From a checkpoint of a small transformer trained on Wikipedia: width 384, MLP 1024 SwiGLU.
MLP neurons of a small language model. Each row is named by its layer, matrix (gate and up: input weights; down: output weights) and neuron, and shows model dimensions 48-239. Each number is 128 + 32 x the weight over its row's rms, rounded and kept within 0 to 255. Numbers have three digits each. A neuron's up and down rows have the sign that makes its largest values positive.
Before each neuron's rows, "raises" lists the tokens whose logits its output raises most directly, leaving later layers aside.

raises: ":", " of", "ing", "s", ","
L7.gate524:139144105099110174183141102100130162145183119177081085194100096107090131109170136125198098133136126121156146135137101100132081131139124157148142162104150082158152233177146137088115117062130087168116135123168161159145104151113186084144059097172116194146102106136149102151105146152077165170173141144136143121197109153151108072152122126179127120080172097113145117075097115141158082124121141127069146131111111104110159116092158159158126124110119173083149158135164144153112126142147146103152055113135141118119068097149095131120150159097175147108103178194143126134132093071157135061
L7.up524:128138123084110152137143093113113141124156105183105076190108127106099115076142165107183128117109119136130139157151097134104075143154098076114156171066112084087136196147092124131109142046084082163129170146129148144149131098133165104076085049175123150121111121124199107142122183155063154157161128127120189130172087150130122099164128139203157126103188136128125125122100119139121045078135148116119168172116121113110171080065154135150103102092123159107153120134130152165118102150142151128173076118207102167098099138130120131125124122035163134084073170165129155130185107127158139099
L7.down524:119126139180142099084112165181136102131101160088153165077114142136154123161082146130063139132130132122107102113122156114127205118135139107129108118159111164098085043099107096135132129196144178094133120135033093128106114111123076147110204157102147037094182150115117154103135098098147095120082114087152073124073148076118181188138144103085121131156132172140101118163132120089109175141162109095170126154117171147153107126136078121113135152124157096156091116118110130109132119127126068155111181162168127104141167148142132087140108100160090119139183093075127114105127136174113122206

raises: "0", "2", "1", "9", "3"
L6.gate745:141117128156155097172080144119126178122099112200102180134144136209165110120162091133129174068098177114073098099110079175180096130127129104096123201195127184110101112151159096105164111159149157161137057109096109152146104166056118165141150094128117146058098127118059143130122086105103116109094128166175161124140121082130125086128136123122098146138060101170150137119188148046157113079060127117080161117121153104139117132184152124135173160070121080115122123130089147116073173129143120178169102156055103148129099080158117127152097117133103136125134108059164110126087133148103129108
L6.up745:122100070138141080140174140064106172169144116203117144136133132228138129102087110130089089119147160164107104152137086166166081113110108082088170139167121116172101060121186134099116113134060144119137116098000149148118152046100107156152125102151091112108188082144128134111113109162115144140111125100172161151114127112189120133190134136140107161123141185135078153127178170109154116085112129083089099184161165163156094127131103076126114113083095116108175130125090166141134150155099180121134144082067115131134152170132084130091117150155142115126159074089107107172157149167106105131
L6.down745:112155126109096172087162127113132075157131148069173103144128144063093154088115121142129096171143122121165167153147161117043141156132142136132118036053091079135157141116092176149086140100118130104149192130137145114138120093178137099110084142152172110201175122151175125136123163144149152142160125081064078112117144210124146135140127135163080143088164148093064178156089099192117158169185149150202083130142087163096119131084086117097121118145139173115137150127167106164186114140094127077067149106172148097109166192100124106092162120130125109114096153173099109153149131094141135154

raises: "1", "7", "3", "4", "2"
L6.gate507:147153131133171122131126150117175181106078115162113098144097121148105076115137099107188131084124140084105128145154102150141152127173110091144080142148103125165146111157180114142108065153120155129130141129115143106141103138168138179115147025163077133148137103094143115145138091133148141169123112152152111149133125138158122177208193121121083071086128138102158163115165117132156151089158171160094160124188136164126106207125131112071146146176084108077125126188126116122077137140146151162189100098081058152140138163120118093174171122181118120079143116103103145139120104081117123095
L6.up507:131118057141093100105143105097151137128060106105175128115119116167130087099157107121097101147099106139131086070134132200155129156125156132096096134131120083177087056135172179134156166133111102128136065146099079150091181051137176094133156105139094142101194169129132177100146122170136134153112106102122136107154077015129064110105124101064111112115145151171086155128152141103099142145145053136129089146119153116196121175110096116105105086149137141138132111179098117119171105178126148127127119113098131147141155149135046189125153151160110043144142021112108148104087177152118086116
L6.down507:117115110118110161143147113151097049125117118085170149129148148121129154130133156187111121142159129151184127103117131051121087139097130137098187118083119133083057146115091162089151172123158100147106109140152112162137162113090142083138123196098158113126053151158098107083124144102092123124151136104073156118128132129086143082011075108118137179154131118182096110107069123105116076154104104099162104130100144108154116082129116120155130127107168190183149118098116145159165098130127107141092138125175210109113134099140150151099093144080149139155128147170169115129137137181135148181

raises: ")", "),", ").", ");", "):"
L6.gate46:155152152093111081175122139186134150116154129114081151123088174143138123083155055137162170090080136064080148182147141120133118087116141164131119129129073112082170142195167120076151149163137159134048164199131119149124072112085095169114118134168118143159137112173116088140079107110113147117064056141099059114064155130147117111128100090105138108120076139126119120144114060078150169167110106159166150099157057189124142108121182105131094194145104192106157085161162130123016158072159139109092152130142104135173114137130075080132166111106136153097099171149113057044118093109153150122
L6.up46:203162059164165075128173116132185139145087089058084122135068116121116107106102098122146161122146142111122114097164127143163176105172106090101131082149090172165123144199144152130147069154097133172148151136156117125095115073143052113154064123135116143125148183110126106098149076151132105089074128131192136141059131135156116147129116145052137115132205177118123192182105115087144135074099137210112126136151107144036127138118100122145113145179113137068139094150125100116080136124104162154159116126133149162074176179168054180149152096142098122224113172093066128146159111172154123142
L6.down46:176135098155163101119143092106186103140123081099100118135146088081101130120107143068093110103184119160173094088104120130127160122144099097108145132194145166140119137147111122122128045127070130159170132151089131127121101111131126100168119143115134134134110178111148134130148099069161132129116161114156080133139118117147157172155130143044181135163187172086140157111130101113132123098138136181121130112143146129099101134131075131119150116144151110078134136151162075090157109146114171139157130153204178119093144149137083162153117110098119049206168154143098216191161114184133163113

raises: "0", "7", "4", "1", "6"
L18.gate295:126115125142090180087075123158136150137158160166141136127147124047167137055063131131123151166133179096111136140184099136085122101172139162156136136122107083098125196104194185144114140113171156105064089045124098136130085144112138166180114087101088112127086175099129123183132132108150181120097117149179162154183166222113132077114116107129131125150120156108159106178183167133125119146164147098121056073123125169147217110122157143119110142145050146128072166136063107160140187098139166071122174106112158120106121126118136169135110127079095149107089129138097101173097140090191156089
L18.up295:113126105150173208179090101140198179126124170143105135107119152091132133038082127126130146159131153163087125126228135140064129139113139129160162166153145169109127134130153084107147128101173117121144149163106166121124118166113164157148140069164112169098178213180135075162083119083152141148093103089140177114116092147137092086085173107124103116109132135133175151152110068150118131126083191128115153091092148121154143083097104107087144096157106155109150167121094141082164192112111114137143169148066163159083134133087107161139141118105150116110107131140122135117113091118144081085
L18.down295:105138113052082138092086097148121121088179155097111099168104084106101160124131173069176119178113139076108140115128109097155127070076145135155133165113136128150123142109059113165110150120142131166116150161090188116060145100137137152146100084107158162110119182160159152171086104106179179097110088114169119113172131208157146084129088144066255142140155079066139086138116109133092024164121128167165112072114134058116149122098110179145105137133120175169196156104132077153128221047140097084081098110194172145147122161176161115157114131098144107145102180133128141128153117124140156129

raises: ".", "s", "'", ",", ":"
L2.gate782:129157087094139153165123141143146145134139158148095133157177168155192151139115127130113136145087110122142136048096191154151134098140164151148100124145110106115123114111167101164117104167200145152107075169137208145115114163117152115136132137113092099111130097108147083092119122136056082139112216157115115167140085167132134155081125140146121172156144160100091062114107084123148095170132123178163102090175105198130063089106156146115094175161154133047144121103131134190123110100115089081124116129099087162166098100102129169198111136154126137076170151109120119101059102125124140130
L2.up782:170098060078096137123142139130144149142123140075127113132132127123132159121158178113143074195107120204117113063099177144177139113163205140149100154055140140125074103161162132158117169091114138113147084160084081160138134130106078184144158107139091080091122126094146147088180143140100074109115077117150109255117081211144137141090130078175126173113143183116086100147123132126110117169100122188190102105151093189060108134149109176125046167122185119086169128078108116147134150126094146119113099152137070153130083176141088111167103094136105123117142104163108071117104090140142134143
L2.down782:158076096129119117088176123122115128107062126109194083116138084108073117130143164066134084156172129156101125157127148102141095139152193138134110143059116090099105074151103157177134126081064131110191131123085059150177161078152074118146132119131147096105149132110110186111140182095188098087138065086150166210069115162171132116159094052123100133113153125130106136160146158182109115122106092143177153174121114127065146155161116120132104103061166119154143114075094082072145140154130141149086105090174105138090121215156100115117108112110136134168152087125097091109117103139111135141

raises: "-", "s", ":", ".", " and"
L2.gate77:117184137099162123145074155152145107229136157133104101157133160085112159147112122137182130175154162121155089119100159167171117089093127180165099174117126102154106137117103103138164116099237167147095117129148141133105108128093136189130115163160152184158145156150147116148106149126071119142119143172194131109087180139138129105177164156154111135150098061092129098171051128089101140161149139186136180093082113174153086141193103130103162136094123125113107144150164079127085144117211114112075159144116120126150108063162089111143119110131114136072114132092116107086066111149130182104
L2.up77:165147117123120084090080154163087079184139090146118102136130104123118161154081108088179166165152084107172102139165120125155117096130111137146117135164154109122060122123112180109137158142155155111134109172090146112079104064122134170126084137094110133145189193102127133112144160171114162092128149131150126125075147152134126121176140160113129114136111124166137130233075161076071140095103163189143116154132120162144084132174059124059070163140130067127129139137204085093155146135177115146087123147131153154134110131154087143121149084097136136102118141110120110127105080140157122137
L2.down77:158130117111081134072111134129102077151139053134158141104151116143140131129080114053158156159143106142167068158151117128181131129143104104121090139132158116122091129138090167107107133132105110144189118159065132114106143102163138144107089143116072103168227199076124156099146166141148164096163141117144047131097115158137140144176143148091111160133138137167081186175121178059079176079113087175133109131141125107136118126145063106100031103131087086151171154151173111105169141165151125140120158118188154169121161159166126106124145083096120156125137119120097151150101096118127126135

raises: ",", "-", "'", ".", "s"
L2.gate87:176118149132139155211114211082113159155157168142115081143144158153115168128128139132211092118170116135116099153037116144152152086132099100164082118137094155137163159168115121150141093055128109154094154151146094092135110173114168144091123142117127164144127112144126114131110088132106135096139148159154122180134101103142084099140163120092095117145111100135164092124055152105150117140123199127145153138146116102141094129123120150077162113135133149160100192118154205103153099106147144151133098152111131165171112110163164082156060072121144117147110177144182187133071114071188104131
L2.up87:145113139129101153154091155095100112131127176087129107163143141137141102126111117113185129171153133123123092153130142115117140082152043129147093139116141120130115136129126135128180090090091102118107216169123082049084170082093153106090091145103115124102198124167113119143121091157127149110125099126114143146117142086116079137128158117117100131124152115146177098166051173139129151175132159085130061182145093121206132084074111120097131183114126124113118210110110218141196107125119124140111113142129174160170142163116155109122048138101119117146120158091177155096064119104140039146
L2.down87:127130125140094122128095148086107096133089118063145153115162153152145089132104097118096126153124133135129085130125153121114159138154098103111090152094097086106099120104130158141141144134096115092137156159063081088087182077150141139128110190112127106114248168125092093145164084154127144119159103063100010089080171084119106185096127136129085123126150129129150117161126130136117170134172083096159101176104131156178115094086075090133131175116122130103124167131100148137179094184110131122142168098145139150118194185139134139119112168110063140147162100054103110154102149177057066130

raises: "7", "5", "8", "9", "3"
L18.gate435:141144147136110093129135165139157113160142129137104144134114171122102181135107178109126111122112169133139149159163129161116128159126158194163111129103153127105140084186121177158136097174122156105135092065148165111116122172162138129108118077112111099115169098120106128139093127125140112153120167102136134091101136101113076165140131156151114082106150071101135164122122155085142209103059112075091110129205166143138130145197092082149110168119133075115167158162179135092117156138147108133137145179000159112120100142104175125071075135113129156094177119109163109096124094122115145057
L18.up435:128127141163129133186175168062188119178126073127080150145116083118107101090129211054135110110122119159131141127109130189157127133176170152147104127070175154138125097118133153136151151174080162119143113094058127116137081166131103100134126102128112126123186150158128128092180107098146122114079117085151119087149172070184121129150172143117094136124114100153156147128174156116134157092075091109135177136162081173089091167132144109113152140138090124125149168174123145065141172195170179132111176093000092156068121153120157148148125108149093103145145071116083134118123109161127075114
L18.down435:157102135115109110092107129154077129132158076066170107135143077118161100103151084026112142082137124142126088115119133132125111115109078133128187106123127179132135181120130088100092105094143148090123172183085138130114087061146133124160087141119146091117145163134147184129109144144142130127151120108173050133152104175139088108129111103122251141143159126145108128117112092150148130168195150142156092092121143034129134035089160191148168100130135148144172136126127151148120118157135118098128145130243112085094154103145091110134118154151123094158091183141125106129095198105135152172

raises: ",", "—", ".", " (", ":"
L18.gate65:085132134085110140123147120136166130172163120116178071113073172064119127109160132174165146169054158144144128135151187136087119090135095073087193114139076137086128143146183143168158095145112128121137133087096151149153143148154124145137163075156135136129117118108109175116113158169113125084121128138123254162141141153115137149151142109147098148138164104091100089091133099108127023111142085192041117156131156189127140145120093130118148157124055182117092161094147108125119117133097113115152126143162110138125099131104151171096139075132110099109117105167128127132157091106157132057
L18.up65:151189139127119151093146155142194159150195117131111118144147073051108136080177103168187170132099167099090104158165218129111129095148097126118140116177114114108145209124180143111103091146134133136103136109148134147118145112141139106109134112165115152137115154124097113138095149138111153175141079156148168138169133195056106157118165076144068169091117116139102057132087061108164117105153128185126162101124095224159131148149170135131141148112110166112157162089115128185094134090142130117204148195170130135149120092105151155121164048141097101105092139132136063083134122133123083094
L18.down65:092104143147121115153069124115116116075094146132142147161113143147116150180118150079110132112182120118119119063065076088153119163117179180193072136124104119133188096111097143148148156154120168121111124138000129158144106124141116131136154193106141131100125118147196150104140086116138102128127111151116052102115147079190126127133130152108224131174154129155130161120174131160109153138121110069125138105096166071109155114111131142152169116134107164143176099144127153103129162131086099138100131113075072073116139184158101124115104161122148142135151111095134141142070123096106108166

raises: ").", ".", "),", ");", ".\""
L2.gate379:145150132073161122187124159109138161152072154093166117172121157102168161155134112150177117134153147076134107130144153126085089091116127131145172076106139136160171162110160065171085153154142207152097155179192090136165096136069149101167145135094142128206131094162079106171181141083120084212120116114092127146084141114108099104145179153123092149172124122122102120122068145143155151158128118110107110105125134107138086175151177171108148209119153124121097062116135114164076194117148137136114178132143102127096182079195134112200119141114145082109116165121126084137099114126133151177
L2.up379:120097148064079095072140099132129109138150095091178082141112148152113073080086208116159140125095139148181110100075098108198088135152124148129126112100155121189131142104092161115112149150099140126146144134134167126111132152162144126113109131114070133128123038093122131092124157154151144167097064050180120157117166079143066154076143124142172117125072158115115165164177166151130135130128121116128066087058124123092105090125178151165117101196121125152068153070114106135134137125126175160144104115120182118147133155114090149165180143093072060156100110102170098176155103144070116156
L2.down379:104101121074099078075131096148115093109127074117195109124136128157116087090075167144133100135100144123152101072093096123210124139151123104133123127084132104182131173111104167119111155163074098103124126097064176134102140171190157136156075119116080142109158070120122136082145176134131170142096098000169092184129157037159093165076138117166144135144106163139153154136161164170117139124115106131134105079068119107072109133109165120156153104179119128178093170095132068104150129128140138152131120112111152136146111186125112101140170134097087083155119081087157095159134100164081114140

raises: " they", "ever", "ably", " it", " you"
L18.gate111:049129140128117104148039092119127097091147150070122127116121184134160082137121120150076110133123160145149101088167172096096133120088186118181126144164118141082093087163115129161099139156069121123077141168127116119153065119113134114153121146142050113142081120082126165095104094149084124161124164157147145103145124138126185116093120121134066123156081094127078097084138135127126123146121139154042196117096099132144086143164140094127150150141105116146137135115058064126143152143128158099155149112130117095206117140156120111099070098076104113128136163112121144149137151089101097066
L18.up111:092089182138105108130148120092127085120120191139092147108135138158150153118137116129158132145173157190150045102125168104204096156083128150141118120172117176184113129113101135173080147094131113171073177093178126116163148178125164126104147108163117090091127087147120153165189087095079121155105133147080124110084169137189132120150146128123093163141128122161122124148122135103165140113206150148103109156109138107135108117100114118097133113072119109159172159110129121119123159059123188115099125132127105121163108099124089126167105109101172165134154196103116145105097176165139052087
L18.down111:163129100112080110143058116148126078137116118095129116119128185133089090117137086103053084164101092127137097117131146140119129122120196085195149116154099071083099079144121064135135104130127127131130135160135108103157091109113141156095132021169148087119110071121103143137122125098107092193110207104104217155145105062106144122084127122155167113171141147141146121119155142114093104166102115130084156135162113218121117135142129107100208134198120064153107080117115117119133111174100095097107115167151186149130111126126166118073110143116104111142142166115134117090137102081149164153

raises: "s", ".", "-", "\n", ","
L2.gate266:136171075117105105146118201136074135156101123108121171098175121087139179155159088183111088091095180153090135083102143114121131181114108126118152103180137149134137122062139122119088105162183137126101119140137113173126139184064127183117173149139176142098104128134129090136112143148110086155166081171155143168168091126152159182121170112139053094145105087071141150142140104124121149197101153131120124109127097155103098143149145130098113133137058114140185167160157141082103144122172042118137128119103131122154139095130124098149137156133120126154143159088132088063074155133110138135
L2.up266:191092120105137075159145168129066094136105126122159185103159128132119165142109103134056105164102143139116117129113134124155181174106066088098092127113145158138133105083110132055108156118147148103149209178076157122105154168050064146120125153130166104158121120100119146159123132139117081142094038153147089135146148071145150187096147144074089121104170138128131120164162129113075101177131119110127073140114106099142128217133112126095063097051142110146120147156103187123103124160143112133111089121111142111172147138114144086137067132140147142185133135134104097146065185169099180132
L2.down266:151105116138121063154149131121128086110085123132181143148092130159124125155086090085070124148165124150135104168085127158124179166156110084080094124082136144117121078127116160108113136089148131087155209154099143097124120123132068114140119133110112103172163129123117158124149152175138107150104106111131033115103143067116140137089148120093166081101172152168087113167138153163085178132115126164167073186123120077120125126120117132143120137054192137134077082109081176152166123142101120139116129137127118155112148152140144092121056123148139135140125098152104103151122159154108127181

raises: "s", " ", " of", "-", " ("
L2.gate275:186092104133128141137157138124076166150118118149135151149139142069164086108107127147149138122160208134140068141071086147154132180147131197165092078185091158141066125159146138142155194203163166147148125052063191173103159065121137160169137125162134131116165070091089164135157115085127103125074026156094099158106172088143067120110111145119126048125132100121169103082139166135132142185171148130162067172173101203089085137173117142097090176169088175113146145143102159165117141140124057176090122109170143111156162107126143127183108106124111169100156177137162087099142179153189108143
L2.up275:168111094111102145155151152140123112120127125128131095194153118095128120108152101140191199143140168099100066140096146092180175142141198102156117079107126130154130176162122093129143200140165129141105099109099155149212178070124165145131058176160073181114094134104231159144106149107105076135164102141151095157097131154136048113075111091122102070156125158140172101098116180193164125131150117090112132146157178148100114112159109183124105074129064172187178158127055091130122144152152064082104084120186150120085085139152092186119091088102127110106150170089138109160111192135156121107
L2.down275:167083133157135106136138178101110118158125103132134120116151165162103119132103154029084165123152155191090134140166135153119094194166161162109125091118108163159085108131121176135125182113148126093140142111033147137070142071182169156152136175155127072106195101116111171117142141090191113141110107156108225139078124119128082137177146091132075103159151149105125104153143120119149146087188087131201147133107148172141171129164090135097077136177124082116158113151031150196178141158137108200098132112205165153131198111088114129127134141122151162114113125103108104101132150157147094140

raises: " Music", " music", "Music", " songs", " album"
L18.gate589:109114165178120152120141156162139138156139115077057100099126127171196162168152095161117140094135125110090113135125129143074192087180145103073156159179128104174076167144137077131153129137173191151113134102155186132150113098112099156155115128186154109140118121116104165106158110137125152175120196131086135103171150116190082090090165158145119118088100148100130102125094102195127144106110113128065092165071173161072124155131209124103154083158142192132141097148168168147122154152131083104168120123078152118082119095100118179149156160119163115122154135096108065106176151088121103150
L18.up589:101168131120119166103119103178119177152114122120147113150133164158152157152117130137119127118113110145165096120112091127159200109112132149188136126109106185152173153107139163148160144138077131093130133190069142106104167099162100150142126133104110106067151132170131094119165121116081098189117105134150133132142108094161029125101194115088120148132138118149144136142141165149180083123112159152147129125146158138185114131066133110179108169125182130109194128156081135073118142118176068118187138070187138079148140136126091132101090113121137113153083147164097160109149105094114073141
L18.down589:114088147128147109114122173150201097097101139105074106101142130180164171158108112129146164121176089126120154122149137136099128073121130100070149178166145083163147152143134098115106121079200115112160169064182131078143138148147050136154151122182108116135102110117145112118124104130111196152101149115078147157155193143140093081071106138131061154186127170086151118143111134103095158071136122180130061155080181159088122131179140132125089097129093137192089119137103145154089113146154154041156113141053148107133138123127108079171190102090162131106141113131098138167146110119120113131

raises: "eg", "ee", "end", "ue", "eh"
L7.gate600:125151164084125081116189084131102161122130074112142110177112130164158183119195121108214093130118142093127129167127172116117050083060092160133126119132140138175148183126156101138164145097109086059070168096114136117079100120141091127128153145136088162155090157163128092145123132110112116067108146117164124162137126134109100145159157138167142125051144166133127074100178169169077127104086124133167158152180130116081142123155162198166127116130177125105117174085145171154129160092110160103114111088135135128087163096130153148102069054145126126077132139176098099167084098110155129140
L7.up600:127105065147089100115113128138161111085162167078141160157122077148095105194108125083165098161184121118165047137117113147167096141143097104039097182132101178153136123088109088151142103099090090112113155097146128044113105142148123116151163131161147151081081090149143179110114149184089145166169139134150103117101143100097151110149137093124123079147103093111139107104106135131092097071039155134073054060111160141159164167148099100203039105113151149141130089097129152147150132124126125058088121117122168186098091161162161116083053150170146083092154122102101108107128125138107156138
L7.down600:162133171211115154176097127129117111114068133147096116061137155149122093062136196111162169146091100082099142147148158156146178120148104113123078198064166090137149099164046131149138076100126187142131119088125157097112109128113124100050196149150139124147141076131119104071148077138163143116128142136094175113141160146099080118112110154093074104180169092114142180109123109186116193158136115143081080131106100111113128206099119186149165067117128079137156084146090132128124144103126120132119114163139067145139043142128084078149137136080161120159102130097127125094157117093090145112

raises: ".", "-", "s", ",", " in"
L2.gate710:116101107104120114119173114197114177123175132138136072127082139117157084104121109151124089124108127065149117086123142125137170169168144134193156159093143089118149114138129125159101164181117165090151122121193190196158158190135108167096146128155155134100085165128166102132137138051116151132174153159160138110144146177101084153101110111184110193163119113122126116133087169118183084171114189156171104118146096133140121137162166094136100081170129116166141149170204132187033126000122127101145093104118117127140092104155166149077130124153080150138182046118100131139113179103108082118
L2.up710:039080115118079116077185090103130156138162130106129129139117144055117107191091148164141124118137137122172142112099097141093139191113157137131177138109131096130116061115097089180143126159058122101152102117128152156127120111154130094128203103087133110067154191141090168123135113114179112200137174078124098092114120127138093201116115090133126113160132130110101157118131155095091143161127124177150116142139070138140109208126188101175121129162174097117159102189177154086127075093139085111116150110128116162147109143133131175116172116173123169129155067140053121184178141147148078128
L2.down710:094102120138055088095146108070146085124093107143151153160153142097106133178111146117109114101154146169148152144133124125127097197121147105074082107122161125143112080095052099131151097120066090106145101114072103109116112095181158105152142142106117093071206136141116189094117122176186146170128167015093158111112104058166124152162169083114059094131164146105075181153175136129059164128164023166151119098137182119106094151117117109149131166102133126084119120155108128074178123183133085134181163107171134182112209172113088147125155126177143119132129127112045151137137088173145103135

raises: "9", "8", "7", "6", "sion"
L18.gate410:111135129118166089218117144191106140142149162118160131113126078103163177068099124170095135192107139132151177093083184104074149102167163165139127140043102117136183135122127095167143143102181103135114113169130098177147157158197138137182112084094106099136185091132138093111151132151146096136167133098141111130139129131175103126091111103141116040139176135094120120174098148162092140126071176132071076072193094174131127176123160178173150115118113165110062163155105146137152130126130105097174083074144145083153116154150178129112139115105162161070154188092097115113115184127171154157
L18.up410:123109095144142149179153106145126076137187181095031117077091134137140119099149129199126168146076131147127128171124165140097106144168080129114150126168162133132126162135145094104126136126104146107132100124130076178181163103171117102135118061130132143126147131153072075127119087103033122118119114157121118154096182126159084122155109070119127124142137115137159165159164135133163102091071129168170063102119094187103124124100174131100102117147132112102122161164124066087108161134152078097153079138095111102184173130125088061132165137119070113102125127103102135177138132098137084144
L18.down410:183138107137167120158125162135149132120138149160139083129160131129090135092145136115133126083122147154091158149068115100194141104115107140134138149137121157103158163177134095079093139090123177125117153156181091190133164125138085177177114148131095181073134122115143121111135066120118174089157147146128106113125100130163127141132096099190217132105157089139143222179103079098160100111100126185205146097190090087114060131130179174121162074142162098148146181115113100110110080118120105098099133146128146108205168133045121137109152117153113150148114165147104111149200168132124168118

raises: "7", "9", "6", "5", "8"
L6.gate302:142121157164167187180076156121151150188109110123135144151082152149166126095121180148186154156153113118117152117198149199081099170141116123119143134169082124121130107091167170123148111148184177133110142083100138147134068186123181156109174099140132071179129130109060108165119082122141170153077150132163143132115180134117101109144142112155112173150108109116095153128117176162161147151178105159128166115184107185122115148165163118122225147154093166098121118134105088073113143116128080174146126146023106132112167049112128130136078119169120146101152100183123126076034118092138142087
L6.up302:087114084198144176131134132093134128153067104138160114102128143168087105135119120117133167125118102116128103135163175176122161167120203149126111198111121143138051103120131158161148144111091160077170109110065175108105125092139123105155182154109126079142174224199093101115112161167175126125117127110141156137088155102112148111117122156108109125127123135158092126173116150150119150117112056116149191197114100166185104153117115181149164139130141134137171125121082146075194121151098099142154180103096131121103180158135100063146099137134141148153144070133100189140082150145062088161
L6.down302:118127117082035085112194091136120094102192126129125104106154121118081117149128104117134123108086154127149079116082085105156155113129131124141113141073129135135101130153054103147126148101077121094142114173105153115132201078109042116143100149101124161106103135133142152102139173139125086056178094115083000123122083111154150132109094148091192091096138143150134138182114082137105200125095146093146117108065143085162130116095074155121088134122147119149159150148148166134132119172141148047081123087204171120126098224175099125134169153115135095137137118091118143170180139176136098177

raises: "1", "7", "6", "3", "9"
L15.gate311:104146100172138100167113102150182100154117146133182138140086157125125120158131145140107196088137115113116151122121091096137149150159090147090136087145058149145093145165142149098199137133167143079149124107150101076184073200123163109079152155064103101124041093138110118154076137130098094114099133124114145086141130121101144117140126149167146098115138133112065131088182135099194163181111117157151155111116103105144181143143197135126148101073152108104150131127174061117158104140168106100169130168137145153151050055178137119132073117175131190119132109113144128149126104118116165134
L15.up311:107081175087082138102079124163115134154122137136126101121106118133069139141192200104163126140093153110116126134121142088146132103165127137089174115118114171181098164112106103154144067111118138176132149145073092127201081143157142110129121148105131181121139146190073152169077125173150145200122134099109187084184146188080122109122161128161144038053138111115160155125156112143121090105136140081142172120147103139138143120132059116137129099135120112075099154114176137167113112106083115100149177119147147069181133124122131116123163156130121123083084133143145137110197095137145135135
L15.down311:096133094092098086089130127126127135137151124097090116150132108147160093137110102052107143121098168109138099134111175112144178084168104111128181154069150127128128144153102094141108159121102160164099198144100150163121114116161150147108150202139182123116086123182124151138165134180125115153145111157091124143167090154134163203155108151124215117156184169097161149068081141116055175121115133142208084159068111136125118135117106138156103163120132165148110118174117108124156133074140122069100087086255148129105154156117138174133151132080109140108110168133131134150122087141126146089

raises: " Music", " songs", " music", " Film", " album"
L15.gate655:146140096130175115090109064141059188067100134187181104114139124145102160131128136108116103165146113146159062126105103125157117173084082154225126057102111101056150127093129130128128139188067151106167093172093113155150125149128104116113117173142091112150135132151127124106124146095114067092106078154146148137113095155121144178113124116112106132127158192137111124092124164164154086119122113124174097153186127116207088093171120110150152195084118135105169114163110090123141140110143058128088084171186140142157123113126097172063050101158097115125091098136172141094152101134135135118
L15.up655:130140106155150178152111095172151144138168131196159134110132154146105123130116133148137109145161131138199095115109102119160120133113098100210112117093114090095138126107104176090087123176144168131146113203148175108174124143162163129106121114160068122159135135117159093132119102082072048131102117129175139125146078122108155119109111168114106155125138175164085138101093133107162098191145147115168191106181088109161093133099147173110171175066119109109083151136062109090122098103116065101140128158131140104131118125174117154125077113137103107107123151120141153138138109101163161110
L15.down655:115146144108090136112141166149171079139164141047082157121145148129145141144107128127117131093094122133076155153153121145069129122152164112024148143155153106164120107148119083158136104100170127143112130095125128167092139089118101132127142110124181154121154123099110156156130116178133203160184149115057130123144204128122130121097147128146130110151129080118131148135140103132089119104138085156086119107077155145051150152116136105141066087185140149130148119094172156186101139163139192139126152088095142131120119119109142117132209157076141144126126148134112108152103161148116131119

raises: "ize", "arian", "ised", "ized", "ted"
L7.gate475:149093105042105139130183120170116126137111161066151094105127139141146143079141128144187157157124147072138081169171141094143079176134141176114140096139121155132152171164117098175149138140141073130072182136193118107121112065175140126105161169196099094124080141121149078135155130132085094128037120113098125142103135164132127080130163124118141115147152135124093048174099145084141170106113093119136126131173128081167140132124137166139221144132170100093136113109121147098108126097099147087138132093094151152122108097121152109187168099089086115119169132113191150168115157133192188149
L7.up475:138107119113118131116114110076120138173149040097135112175101140138133130136140146119124118088164159071116127147111176137096102156154133131120147188175154162149138098115093066171094112065142174156145134107126051070110094115130107069102125166130124163189141122145086129089134169189096129154167126143088115125139185121064105040115162101151090158130109048087084096198094144142114111141135116132131161192192083090074072105138116161149091142139132096129179103169138131123169126106168110111107042141163146065104080107115161107076118131118130200125170140145116167158119141107096124089
L7.down475:150125146156150147150158178058082171162151088100157120158127122164133140143154179112113143087163079088114166114093137160163192109159179120125203104149142164166112104104120073147146099108137143173100108145043042144141091143080089068165125148164180156171109160150086116141130164131115112164129165158119212138091143125088086111103132151185142144107118072094132099181146115146161088175104150090162155140197091064101099086204077112086087142079075122075093093133112135175133147121145079119169084137162138143132098087131111156109106146117132145119124169162096144081088098104095177119